config = dict(
    n_layer=10,
    d_model=512,
    n_head=8,
    n_kv_head=2,
    head_dim=64,
    d_mlp=1344,
    vocab_size=30855,
    activation='swiglu',
    norm='rmsnorm',
    norm_place='pre',
    norm_eps=1e-05,
    positions='rope',
    rope_base=500000.0,
    rope_fraction=1.0,
    qk_norm=True,
    attn_scale=0.125,
    bias='none',
    tie_embeddings=False,
    parallel_block=False,
    extras=['capped logits'],
    init='orth',
    init_std_qkv=0.0255,
    init_std_o=0.00569,
    init_std_up=0.0255,
    init_std_down=0.00351,
    init_mimetic=0.5,
    optimizer='cautious_adamw',
    lr=0.000583,
    beta1=0.95,
    beta2=0.99,
    weight_decay=0.31,
    lr_head=0.00511,
    grad_clip=1.0,
    warmup_steps=490,
    schedule='cos',
    final_lr_fraction=0.1,
    batch_tokens=[131072, 262144, 393216],
    seq_len=1024,
    doc_mask=True,
    train_tokens=1843000000,
    steps=7544,
    dataset='wikipedia_en',
)
MLP neurons of a small language model. Each row is named by its layer, matrix (gate and up: input weights; down: output weights) and neuron, and shows model dimensions 64-159. Each number is 50 + 12 x the weight over its row's rms, rounded and kept within 0 to 99. A neuron's up and down rows have the sign that makes its largest values positive.
After each neuron's rows, "fires in" lists the words (lower case) most often at its 100 highest values on Wikipedia text that the model never trained on. A number after a token or word is its count.

L3.gate516:54 61 66 56 58 41 57 32 55 36 68 37 44 48 44 50 59 39 68 51 60 69 50 40 55 52 40 67 38 63 30 35 44 43 54 54 61 48 43 41 43 64 37 64 51 34 38 44 51 21 47 65 51 53 39 53 51 32 59 32 47 47 51 51 28 39 64 50 37 51 23 65 63 37 28 35 41 62 41 54 62 50 55 48 43 35 61 41 49 43 49 34 49 48 46 60
L3.up516:47 56 59 60 38 54 64 42 41 49 48 42 62 46 40 48 48 58 51 61 35 63 68 64 18 62 39 57 35 39 55 15 42 42 44 69 44 57 39 45 60 49 65 44 62 43 37 35 63 30 59 58 52 53 44 28 54 45 51 44 48 23 49 56 68 70 64 59 51 50 47 56 71 64 34 36 58 56 47 55 49 63 52 35 66 57 53 45 67 48 67 50 67 23 59 31
L3.down516:60 35 57 47 60 59 52 42 48 54 60 35 33 51 46 64 65 43 57 47 54 50 43 56 57 44 44 44 57 52 30 62 39 58 52 50 65 43 51 39 34 61 33 49 74 30 38 54 45 56 64 76 65 74 39 65 34 33 42 39 57 59 49 34 30 29 52 43 50 62 49 70 51 35 52 34 59 41 35 54 49 52 44 53 47 37 49 34 38 50 35 31 47 67 37 51
fires in: "to" 90

L5.gate839:36 65 41 59 57 59 64 40 57 38 52 47 44 55 35 60 32 40 35 11 73 61 42 43 48 55 64 43 35 40 71 32 53 50 47 48 60 36 23 53 69 50 71 56 57 69 38 45 53 35 53 44 48 41 61 51 61 47 69 60 44 48 40 72 61 56 53 58 55 51 56 47 29 42 69 42 50 52 38 41 59 70 61 56 39 35 33 53 49 48 51 62 37 52 56 72
L5.up839:53 51 47 62 19 37 54 45 60 59 56 57 54 61 39 46 49 58 50 50 43 41 70 50 50 55 53 40 26 56 33 60 58 39 68 65 43 63 54 46 53 58 39 41 67 36 60 33 62 60 41 59 48 46 56 39 32 54 39 35 45 48 47 62 40 38 33 61 32 81 63 28 44 43 55 51 57 44 52 33 46 63 48 60 36 52 42 53 38 52 75 46 51 33 57 50
L5.down839:53 58 66 52 46 46 58 63 44 43 47 60 53 60 48 69 39 63 28 46 47 74 35 72 61 46 40 61 46 38 55 68 42 57 60 50 54 40 63 73 54 16 48 23 25 54 47 30 58 39 39 47 46 56 48 59 37 51 71 44 47 54 52 46 60 48 56 37 57 61 31 80 50 52 36 47 66 58 43 56 65 48 46 15 47 52 36 59 65 49 35 49 59 53 49 32
fires in: "and" 54, "but" 21, "or" 7

L3.gate757:34 53 51 32 41 50 54 59 42 54 70 41 73 52 40 52 58 61 58 47 53 41 54 49 46 39 45 51 49 79 64 47 46 56 44 59 44 47 53 61 57 54 28 25 37 09 43 35 67 62 56 47 60 59 42 43 76 44 45 50 45 68 51 49 53 55 53 58 49 45 55 30 47 52 54 27 45 58 49 58 70 44 41 54 43 47 38 49 41 53 65 43 48 45 45 67
L3.up757:50 54 63 54 49 61 55 73 19 51 82 62 64 49 52 62 68 47 39 52 49 37 66 40 38 35 49 47 34 70 50 70 42 54 36 46 60 44 67 64 67 41 59 46 64 46 52 45 72 51 59 61 56 52 57 48 42 48 42 47 48 55 56 62 47 81 54 35 45 13 44 53 44 58 51 53 56 40 64 48 60 25 59 60 43 49 45 29 56 71 68 42 46 66 50 49
L3.down757:57 48 40 47 39 50 32 52 28 45 46 56 47 47 54 58 44 48 58 45 42 40 61 49 44 76 58 36 49 55 34 60 37 49 46 52 58 60 61 57 49 41 67 44 61 42 25 58 67 49 50 56 70 50 47 36 47 63 41 51 36 44 42 70 48 60 40 35 45 54 52 59 35 38 50 51 54 34 44 45 67 43 37 46 48 31 49 56 57 57 49 37 46 43 59 39
fires in: "to" 21, "by" 20, "of" 12, "vert" 12, "on" 9, "with" 9

L5.gate248:55 73 39 32 42 37 37 48 34 51 46 57 37 83 38 55 43 41 52 53 54 60 38 53 53 49 55 55 63 47 51 36 54 52 37 72 59 56 49 59 65 72 55 54 34 24 45 44 62 46 43 58 64 35 29 41 40 53 32 22 40 18 44 62 32 60 53 50 49 41 59 52 30 34 44 36 42 66 27 51 44 63 50 61 50 37 49 41 46 38 77 49 59 58 45 65
L5.up248:60 48 51 35 41 40 43 54 56 48 40 63 65 62 46 58 47 60 59 59 55 34 56 50 67 41 68 73 60 43 43 25 36 30 46 61 42 55 55 68 50 64 60 46 43 42 53 44 48 74 55 53 67 73 49 46 61 55 52 46 49 31 43 64 47 68 50 58 59 27 39 45 43 61 47 37 46 51 37 44 26 47 55 42 56 38 47 37 49 38 59 44 38 53 58 58
L5.down248:53 43 54 38 60 73 54 57 38 57 67 32 61 49 63 63 55 47 66 49 57 65 44 48 35 47 52 42 53 63 61 46 38 61 61 53 78 63 58 47 70 44 37 63 74 25 55 39 55 54 59 74 50 58 50 54 35 57 29 32 45 68 65 40 49 52 50 46 16 51 33 40 43 50 45 32 54 50 29 57 58 58 54 38 53 50 54 57 58 55 25 30 54 51 29 48
fires in: "to" 28, "and" 23, "not" 9

L3.gate308:18 62 48 53 69 51 40 41 46 56 76 32 66 47 31 67 32 61 46 42 50 56 42 56 51 44 51 42 55 42 63 47 36 40 48 41 64 65 46 43 40 58 47 53 51 59 42 47 45 54 45 53 64 63 32 38 66 40 36 28 33 59 43 46 45 78 49 49 36 56 47 48 52 40 53 40 50 62 39 55 48 47 53 71 44 56 37 63 37 37 24 77 18 54 74 40
L3.up308:56 66 38 52 25 60 77 56 41 41 70 57 43 43 59 60 50 39 56 48 42 31 34 37 53 65 50 40 46 46 59 40 63 44 49 51 70 46 49 57 36 40 49 55 44 50 47 50 53 71 48 80 67 55 73 29 63 39 60 21 26 75 46 63 45 38 42 23 49 60 45 65 47 11 55 38 54 66 51 25 55 52 57 46 58 56 57 53 41 47 35 49 31 63 67 63
L3.down308:56 44 68 49 42 51 28 47 78 57 38 73 68 56 50 42 35 57 40 60 60 48 58 51 34 49 49 61 22 35 67 66 66 56 67 56 40 50 47 71 40 56 56 45 46 67 56 69 44 50 33 53 39 58 47 65 70 58 60 54 46 42 55 56 55 50 53 43 52 44 54 49 49 41 39 62 57 53 41 69 34 63 39 63 47 41 66 75 56 39 72 43 73 48 41 59
fires in: "and" 65, "or" 4, "com" 4

L5.gate913:51 55 56 45 49 69 53 58 48 60 44 36 61 43 58 44 52 62 36 64 30 59 38 35 59 44 55 43 79 40 52 37 45 34 35 71 56 47 61 32 40 59 47 59 64 55 62 52 13 32 45 52 70 61 40 65 49 42 53 80 61 70 64 67 55 55 73 50 43 42 49 48 21 52 42 52 37 48 61 60 49 43 51 45 39 48 36 43 42 49 66 50 58 30 46 61
L5.up913:34 81 51 48 50 44 55 59 34 58 42 54 43 32 56 53 34 55 30 42 37 35 54 52 57 68 44 35 57 60 59 67 37 47 62 56 39 74 49 64 41 66 41 40 33 43 60 33 67 62 33 49 63 40 36 65 75 61 48 51 50 48 69 45 33 58 20 44 49 58 47 46 74 50 54 50 62 51 51 64 46 59 46 48 51 39 40 46 65 48 57 58 55 42 52 67
L5.down913:57 62 45 45 34 45 52 46 38 29 49 41 54 63 29 53 39 43 59 49 33 63 51 49 41 50 43 70 45 45 51 48 59 55 69 36 35 53 58 40 39 60 41 56 59 73 49 44 38 65 63 33 57 24 37 41 60 64 64 40 60 44 35 29 37 59 61 40 55 41 31 38 45 55 55 62 48 46 40 56 47 73 34 61 47 42 57 46 46 63 42 36 57 43 84 34
fires in: "during" 21, "of" 13, "in" 11, "on" 10, "for" 4, "who" 4

L3.gate302:51 81 76 53 55 52 47 48 49 46 60 44 62 54 52 60 54 39 64 53 43 32 46 32 53 47 59 36 51 55 49 21 55 41 33 55 37 54 51 35 69 56 29 47 55 68 46 42 61 50 65 37 75 51 48 46 44 35 33 59 30 81 77 74 53 56 53 45 47 49 62 41 30 41 31 43 50 43 67 67 40 56 52 46 26 55 52 52 32 40 62 57 44 41 46 51
L3.up302:59 39 56 62 65 42 37 30 31 46 50 26 50 60 53 45 44 65 54 72 50 57 60 46 51 40 50 48 53 58 62 38 51 44 35 57 47 59 63 55 55 65 54 69 61 39 45 35 55 68 70 57 63 58 42 58 30 53 29 68 40 50 63 41 40 41 47 49 54 63 60 62 63 67 37 54 46 53 41 23 49 43 68 41 37 45 42 65 58 60 55 43 42 52 63 56
L3.down302:32 40 38 56 52 41 29 37 66 56 36 58 56 59 48 55 46 48 51 35 65 66 45 55 42 64 54 33 53 67 30 49 57 57 45 69 62 49 60 39 47 57 60 39 11 58 44 67 53 69 31 59 50 31 43 49 74 61 38 37 73 45 28 54 48 68 31 49 61 38 51 32 34 69 42 55 66 48 41 52 59 51 66 51 30 56 48 72 40 59 35 44 52 47 66 35
fires in: "to" 27, "on" 19, "in" 17, "and" 6, "by" 6

L5.gate833:55 65 61 60 42 47 56 47 51 54 61 45 64 52 45 38 33 68 49 29 67 49 38 38 48 42 51 36 35 50 64 27 63 39 50 46 63 43 48 58 41 56 50 45 29 58 43 20 36 57 37 65 49 55 45 36 31 49 53 76 39 49 43 45 52 70 35 66 59 53 53 47 42 39 46 48 41 67 34 37 30 49 37 56 49 57 64 53 63 51 38 86 52 62 62 65
L5.up833:47 25 54 19 50 70 49 35 33 56 76 60 47 29 52 66 42 55 59 47 47 43 45 72 78 64 36 53 39 56 31 36 62 39 47 52 50 72 78 50 67 56 32 55 41 41 44 61 58 47 69 63 55 56 60 29 34 49 65 49 32 37 49 51 48 49 60 49 62 49 54 50 35 54 39 32 39 44 47 65 73 47 52 55 40 45 54 60 48 59 34 23 57 44 36 38
L5.down833:18 51 67 50 57 44 51 60 50 48 47 37 50 46 48 58 25 55 26 43 42 59 52 26 50 53 64 40 24 25 39 64 52 36 49 36 54 43 43 39 42 18 62 57 45 32 45 27 47 77 44 56 22 54 60 62 43 47 58 55 43 34 38 46 63 31 48 44 53 74 43 55 50 67 43 55 41 60 49 58 46 53 30 45 44 43 55 54 50 37 16 57 26 38 64 65
fires in: "and" 95

L5.gate1251:53 42 41 49 45 47 69 57 43 53 58 42 53 59 42 49 69 46 35 35 45 49 39 46 62 49 28 47 12 79 45 38 36 60 72 55 50 55 65 38 62 59 45 49 43 49 38 45 38 68 16 40 52 52 61 45 51 40 35 48 00 34 60 66 32 46 44 37 40 42 52 46 57 19 54 33 49 42 44 56 61 44 46 51 18 51 32 56 41 63 34 40 55 57 51 54
L5.up1251:38 46 34 65 72 58 65 63 24 49 42 53 38 68 37 63 71 56 37 34 46 54 50 51 72 62 64 48 38 77 44 62 66 42 57 54 42 47 67 35 63 42 52 47 48 64 71 61 27 63 39 67 50 53 38 26 50 38 37 39 58 47 46 55 25 51 52 46 49 51 50 54 47 45 46 39 38 39 59 54 51 35 57 55 37 51 49 54 53 46 36 43 32 41 54 56
L5.down1251:64 67 48 45 44 38 46 59 65 57 26 56 68 65 40 43 44 41 51 56 62 39 43 49 48 66 49 37 58 40 37 66 41 70 45 40 56 50 47 68 47 31 56 46 57 67 33 51 58 29 54 50 47 73 41 76 35 38 56 29 45 51 53 35 56 60 55 34 41 28 63 45 49 51 54 57 51 42 71 44 50 40 64 46 55 54 57 43 41 60 34 52 57 57 47 35
fires in: "on" 37, "around" 7, "through" 7, "by" 5

L3.gate221:39 46 41 62 23 63 48 24 44 53 70 40 64 55 14 40 49 42 45 64 55 67 38 54 55 39 51 47 34 40 53 31 62 64 23 35 44 44 50 64 60 48 35 46 44 63 62 74 30 54 43 32 52 55 36 54 58 47 53 35 35 55 40 70 47 55 36 57 60 39 51 44 57 58 42 42 33 72 45 60 27 54 40 64 45 45 39 36 47 67 55 46 48 45 45 42
L3.up221:49 22 71 60 51 41 53 52 49 49 72 55 53 39 47 67 53 42 36 86 70 39 34 44 64 51 58 46 49 45 53 33 69 43 68 44 57 69 49 37 53 29 22 61 51 64 52 70 59 52 69 31 49 40 65 53 57 48 53 38 52 47 43 60 44 29 42 44 53 57 66 46 50 52 59 51 41 55 44 39 39 39 61 52 46 54 23 38 59 43 49 38 61 39 52 54
L3.down221:56 36 53 56 66 47 55 54 25 40 55 62 48 62 35 62 45 60 51 59 46 56 37 44 50 24 51 39 54 52 47 67 39 49 73 46 56 51 53 31 59 44 59 44 55 32 19 66 42 46 33 37 63 37 45 57 36 52 46 57 37 37 55 62 49 56 39 36 31 50 59 65 59 45 45 61 46 67 56 40 35 30 39 63 67 41 50 42 47 48 38 62 51 37 61 46
fires in: "and" 76, "or" 6